config.toml
n_layer = 14
d_model = 256
n_head = 2
n_kv_head = 2
head_dim = 128
d_mlp = 1024
vocab_size = 2048
activation = "gelu"
norm = "layernorm"
norm_place = "pre"
norm_eps = 1e-05
positions = "rope"
rope_base = 10000.0
rope_fraction = 0.25
qk_norm = false
attn_scale = 0.0884
bias = "all"
tie_embeddings = true
parallel_block = true
init = "uniform"
init_std_qkv = 0.0295
init_std_o = 0.00558
init_std_up = 0.0295
init_std_down = 0.00279
optimizer = "muon_variant"
lr = 0.00564
beta1 = 0.93
weight_decay = 0.027
lr_head = 0.00388
grad_clip = 0.5
warmup_steps = 200
schedule = "cos"
final_lr_fraction = 0.03
batch_tokens = 16384
seq_len = 768
doc_mask = true
train_tokens = 182800000
steps = 11158
dataset = "wikipedia_en"
MLP neurons of a small language model. Each row is named by its layer, matrix (up: input weights) and neuron, and shows model dimensions 0-255. Each number is 500 + 40 x the weight over its row's rms, rounded and kept within 0 to 999. Numbers have three digits each.
Before each neuron's rows, "fires on" lists the tokens most often at its 100 highest values on Wikipedia text that the model never trained on.

fires on: "s", "-", " in", " de", " goal", " sp"
L10.up635:471493496456474446537546557470513466495460485507470507493562580503544520491517539585479530563464466483574483450515516575495523547477495460535570492487513506514461524483531525504493457529574495536495489482504535500538476529453479398476510509503514489526481582425477464495480481487544483525424437468540514573512569511381493553491500454490474507446422570542505513517564523470472494506509527553447487527528532452472480491475465498590542512541497532441538519474445559566503478492549576503565504440594448462517546458566487523463427575543564568525483500526472523538498477445498535498477553548501481505536501534503557468509480493464560442423488496519514542541472485431492505477449512477478533534540490524526496488423469434529455446490448490478638520474436431470492525564509456

fires on: "g", "e", "con", "n", "min", "al"
L7.up717:489494538490540538498440535431457487436497440491513451542520544514523509473544499551488503461552494459569476453502432472459555465515513523520533459407496465589451377454445455562508507506445490505515521499453503503462452547491437513437531541467497539518462515498482474447481609562534422513459540508526441480511536497535585430528513477491567622475534570507548523526512444501483517443545503553487500504548514511458449580578448356500491561521508503444491499532482490464484426520558432482531533461550517479496529492446508492492511527524497518493507523480472476521528491439550468428495506541519545477489524469503544410477471476584468514563551489516538583486508536448541487531540488478510501458567523457457530501520502508528492509480523514463491549529445553526504472517450511

fires on: " of", " both", " in", " and"
L8.up511:529487500568482450514475523469484466507464477448622501460481527401411535546472513483449465485555474488563395436478506464494428500527527525482463494508468496502497519488527581509444494551502489612507499506511515483495522415486503459529527510469481593493500504525466504428476530532490524469551483543405524556552532499510476537569567524415529576567512575476480466484504513440528514465509440548561450590451476501589497458474474531487495579511513523489445522448435493533535530522509497448514513539549509461539573499469431503610556444545429530519497501523487481549520505494493489535515433476540529478487482587519559516516539465488538463504523461571524524548520552505496514512472489467489485483571453499504431490468549444539477482481502468500507459521537551495460480538519441

fires on: "um", "n", " to", "om", "est", "'"
L3.up11:529524503480508503437384457546528513508508551473503479462550481513522575540484540468430473461544549440535474485597525457483484534516517480534511447513491521524501531456495539424488550444494509464571559428540547512497538487491567511460572537513528481522513496571484534501504488491475457576521515519516457416491449512424445541465451517499550507477415537508508512469478529492505518484501369474491512567473534484447528429510534431511529520475447478568466466467474522471504506539446464415462522544529554448576533476496507477540455509489484578454546476549502472501530538485472485528494528540507589500491494512553409453511463513521501455477384486488512530484512527517495507460533487432518451492566451401483494394539517500478542495519506488486462457514462517481522517438608548

fires on: "ri", "+", " m", "hy", "hi"
L10.up617:538460495437536520472469486522436480443501510507532496489504436504537469515537431540444517539490463542482508491434457511484503494483529426471464501448523496516495509450456484463507468447552437569494553487515415459527554549468535434468506503461503597543495523544409506498521537468426479550500464457465459493478476511536504511584456524521529621426503511476456529525520472581584462508516534514573439510509466464531481537492522423523507488558393535508548448481477520431536462476418480488477518589541563471441493472444531480522503524539485565454477519510539558558538447497459495541506432563548503497490525532517511509530526570497465554544467526510463510541490441548466463543452482470458521539561470501566565522522538521536518469550458547425555447515492507428520503446501504

fires on: " of", " in", " a", ",", " p"
L8.up535:565511524556472497508513449475505494438453444461562549538408549476551505564514432506512500521517492545525414546402458505546532475519530507454472526544497529524508498460417554519500530504476484534539521502470528502511497529529454496453524478437549567469582523501456565396438546518515485529515415503479496475573523520526534442368526443464559522550484499516503490470443513537480556509517511519542444554507515442594553490462493363515499452401480548462489454467510495440486515503445513457467484545529465509494526534502523539477521464492463484518520518564458512462465506475527556531512541503476551537554507526536504433521506481519549471474545530574543537481473493478538510444432495533485583460434530500533462504488595510508456557534442487524503479517477466492521554498447487

fires on: " and", " of", ",", "ic", "ical"
L8.up740:486519479519536518506551497508507486510466542491504490506547479487515516562448466507514453452453541474446422471459465408516526471446460598519540525477518449471419469516428511498524452536454490466441537467592520540472447494491468445545507551556500538553465514483470482443538486493466469509529511534474484460597509502418541434519456553483491570478519493456477507464434495584450482458473516514550488527493433547481468508411529567500514521538453492523486490467512494465481527498440435452602524476561482496523469531497483496548574468464412518487554523558488495537467494417439546471503503523522471500469482608523525486433484472539378510469488473532455558500544561463460554482535508514435481455594467527508500450529508501473474477518432459568464451568478493493446529491507502

fires on: " and", "ly", "s", "tic", "ten", "g"
L9.up781:581474484542481472515448486586544517527494434513525541568548482511505503540470502541438560520448495477492544485459471476460565485534510510482519553549489515437464476450496489467478546480466494461419534409508473567547516442537451481519446537546486607453540457475517460492488511485510476421532523464553505493490511532438445527464535529483534604501521522467456451458497567494483515514470542516532630462473464527484492495503522519529481568502590464548477450521477418413429506493468502536492498559532589471555477526466468472578552475486522512479437540455488503526525476483469515556476476533462491463477528495509512503501491439513506550534421459433468471493500512537580517546540459481551482488507594525546496543558462499464524477480520470454618513487509416445512533531482525

fires on: " is", " a", "ic", " Vi", "le"
L10.up200:460515532547537455487461540563552495550483433508442520479524539444486521528450425541435452509571447529494525532548486512401439446493452502522516561547540574497567468499533497480487462448511491507541498559490468493511447552484490459533534543566514596464431524505483527509534461423542443470542487604542452450540454492454455551501547514478529490441573540494543524478489472471520505458530478467529446518518513533482475507495499581509536485473438516455503526544533524482498538457463592528593566548542531546534411535471475494506530440482453455488548403428537505510508511484495448536484584512506462476508420455480460496550528464536503486528505444499567498527473506451507452534527538447473492550490476513511482497497509417498545483431428554479516519473499526527507418540469541

fires on: "s", "Q", "q", " un", "-", " E"
L3.up899:499517544529470454475514582476494521473487437514552481504549498538530489473563419555550523486509469481535524403489556522503464526521492564541476512447512481560455503445513497546481537497502463500449539445527482474526506494430466499454539546460491524441491494541508481446506499451555514499484491512560528508442451546442503490549608505455470475496503540467535506584568521484461490493487477466390440516578511446504416481491471563493500540482549547527472501513422500539500477491450469433434441492570532453457501544559451485519467524506467492559461511522481511492475377552486484509518507523505478462544476498517559491481526541509392381486578474537533499521596498467551514474482521511518556532525505504461517470444513488438472528537395472509512538518489468452512461503614463

fires on: "ent", "ard", "int", "ing", "led"
L7.up621:477603547568513521541536500521528539488410546512467491480440492524547464507393434468532496489459519431484529498488426525453516466574487560469467571486551505524463478529427563514455516531551520479432579459511469489530514451468579502623446485458510515465510529428541495509457494500525523507478529489418493430490530563437470468494472525513498517535428500493518501445502587486534520511514462529490510520510512516540417490511490509464543489496524455457483480462513570492504516465540523478533496506433537550446464565449463581507490481509531503445480515472558463543501533453500463413495504558586573517454459415547540481487467468485485445517497488513572503499491448523427576480552496463463505527479524506484491505513442489459531503548559534557507483512561442480434466529571552

fires on: "ri", "at", "hi", "tt", "ru", "ring"
L5.up661:511471479452543439541522471589435543585459466507560517596519531512550500543471464564494560509506511445533453550462472503556575478450455463522466549508552527527493535498511530482481529497453432461506516489481513550600530509508526559559484533496520509500557466533457441492537503532479540535498507421526428542498478520578474447447500487535422502509498520446554498468382457460454454499532539484539459575503515515515576522518473527537500498514493504491515527429420456517447505522499476463548465514421465439496533481502474562476528481530488504496431520447523470518430482517509463548440517499568456476538503387531538445565487498484538495528448509499466562533473433483422546494546478470471563451522516558557449520493539501487530488500400477450530455460511520479485483542495441

fires on: " and", "fer", "y", "b", "tic", "t"
L9.up880:531477494488472512456524579545491506540460508493582524479540479552529475469437541479443496464455502593521558504491539473471508532587501576523480583528459455537433538535463485483457538457506484424513563484544498499441525407499474558481469547500480527473572527448606488516541554481487509390472535505536435494505464584547512520487433496501497490499491533510479520505501451481517556516499486471544510478547461467529453554455480561488539497506517497495530469470537504412430486472533497544495518483461521511502591495581492459527470518420480483506493531474521471531525451483426557499484499487568523562489469448446488559597447485548441521568536464518526560471463518511539428471490473434449541457490574502489484538507450450436465554538437504477489524501577489417496481522518532

fires on: "te", "om", "ist", "ck", "um", "l"
L4.up13:495509595484573483476532519503505512501519503576478444504480477554496519479501539424497516518487514504513482490493414472569473523468568467519467473464545564493511553481507573466455522483404433587514526540535463530481479514549567553466505483529515453519495484595537500533458471516488491505528500493520468515567459440425513459450509441443479503484474472397526445485456568519475470445515511458510448506473550471551555466522604511507445457522559477521510486488501537490528521548495490451458525536557490450471514486462487451428528533461481596424497485544532512474492495485404465442489488492518546536430494507502479446514465479443409513509493503568478549525513522461495472498525504491475497546520565430505604532502474528531545555596446469575423471496442526413504521531525481

fires on: "t", "\n", " not", "hi", "ot", "ri"
L7.up65:526523510526508467523537470509485505540537525522557535504544523547497468518520545498507507451551442516434451533455467425487484506516441466547517539518481518542451530467489467485414557499418553459447509475466480511535506511504510540476446473512477522545482449499434501505483490503424504532590485448576470531565460475513568536473472513533521509517528510467506456571529540479413498494502538569632507501479508457540538503527454551500532514491558501517392543514465509490531507550415488525507486511512383499546538509495527550497490509422524522567438542451602401575466462462505489543478462445477486516529537459509442524596539446518502504414443526522507500519536440503514483434473561464438536522504515511491467534501552542516491440494474521545521433528435492535552554569511483

fires on: "di", " Ri", "an", "r", "d"
L7.up166:502455430472432462555636511521518511455505505468516491531461498555527491565548532455493427502446530445461405532515603512514438517479548545403490478490469497480474535511538468538505502457516524455480513520514495508498404592514518471536506534536518501512583518542386508497551510477463500463456487460536429527524504566494468453453468484480475519447494483519489521590462508451478500523507488523510452572497553473466497522483524536468479560534540507522475528521528483544535511494525527480564498465503490521483432480496462475462487553506469483465524512517484534486496594501506534516467474538443495477489423488563521513497456478463581475518511481431418489458489498582471491469549424434480469586509399466520514474542544498573463442492539533530518509512456461625557536528478514

fires on: " and", ",", " of", " the", "th"
L8.up166:569468492454477389558516456471569461521470520504532509457499492534500521503489527428507509485446468495529396563446438415501510496463530483492456515535534470521495504553485456428434458508452480555448503531588455500522535533510501464456511541466493457533494448543537601467508528485479524414491552431408471540530573572535505576456537498430516546523467532536468415467447456545504507507554443534484524532470513553535491456510483526465522445442467516526475488431507463523521522568516528432535559557484498485541563482502493476543439462503502555497519541492491536564508483456545568526541469566390525478462474532489531490522520473512497461514489499477506513562503529510483477506456430470535528414415431449552460506558531504514455468480500476453476488491506552488558468496486465

fires on: "hi", "in", "ol", " New", "u"
L10.up206:477486457512468527516494460513489449533503538520523535506500486499607417493414401465508471441513539492532554549461511515477570423460515444512519457516480485466505499502564490413530495500460509432471478515559514556561360496513524461475510526521495554543520533521428488501515586443426474541491551440467543463552522606507455445492506519556471585572460515476471513530449502459502510503555490503595463491516474594502460547461470496546481502541498502499504523509508530535513474513482509470494472544450532537551526530525526509465475573553481546476504389512488475486504532468546556491549488501522578519453520501507545518485506473538570507461516486559501496510504455486494500517520501469554502438511448532527505575460454565491468453593475561522546447502528604458521500443497533

fires on: "u", "hi", "il", "ig", "i", "ia"
L7.up798:478454395505406516494512473510489441526568486524515467489519526449467520469493522503489522498453438448478538450437527463414513477438482519483544556510431492469481463487481482456514556508479495520501492436547501562504452433528490475421514498552438544583479516483482523507578497482506496522450502518539481539456528521476488516498526484541524541500522463451528486455536461577496512592525525472521464541550545609540583492452436523470518557553539540500490467427455588493529474488430484458487507494461474486494524487606517530594452564527439517514463537501501481460446518510517555500556468499457576500434530554484582463482529484545581449524464574520494543495482496485501465506492481423445478458470472490453489488502529500471542518453466464446580480515549472575586471492552502

fires on: "u", " of", "pr", "r", "hi", "ol"
L7.up533:557457557542520518466480452466519502483558480544426467516432470496603464481454480488517477496572511528539530554424474461422539488482539492436477447540499517530524538460520518426533448501522512542557438514554534509470422458554477488471521522526479485522497460467435634474515485458542439522526480533499506470507497551501480584461522510490458537530513496470479486467483472480478426510537377556553555537558523476504479506479498563559515546538474425493509489491496528548489530498546533513563492464496406472520449512507515522532519639515517548478477470495529488535549453491462522512492510536499531502514437497518503472503549606474616475505538526496552534536500495542559520567522535432470487417501504516471463477484533523481528498524508506618497523515554509495484433472453455

fires on: " co", " part", "o", "/"
L3.up207:481552531476582435589482510444515543566479544497466457545516564457513504503580535510565483477496525600455485572591499567483529530493455524469511429508487503512530556443542504453552505533522516511448531524489499537480515511445431499526490459440531505534476582496532554439456539470503521543527498506506492521449505524425503455491458486470534468509542481537452664551499567517513547486463516454493449473508508464532417472541471469480465467514477512529486507527469505451402450533455475552475543504483498456456450445515525444482472557513495465482409449464496521516463497476470543426463435466508472533438505561487461549500470518549517530542514555514516453514430455548524529531436455419515454543451481518531446463531490486506455555526466497485451518505482518452527534491518589

fires on: "g", "i", "u", "man", "n", "e"
L9.up762:468561501552491510414458530536471463560500463507496497453520533487473563429548539554562560535484541542514512514528512446469466499493526475502570504474489513491428387486504451499536446513518521552557478474436529480475438458495510478486508455442433487472533439533449505541515604438569427514443431484443475451469532542524519556455515502521498502533534533544502488505450463509480534446505434624537543467478513534511511517585510535470509474534444498497468521500441513462500436540539460568525521473476468488529508471476499438547444478548513491416472514511521513489542488509442495484519537500503432470519520446518517543589485537587481433501523468493515528530505450500499575548517496477480497458478514446484517604478478534521489484434415463572431493526437465568513593499488502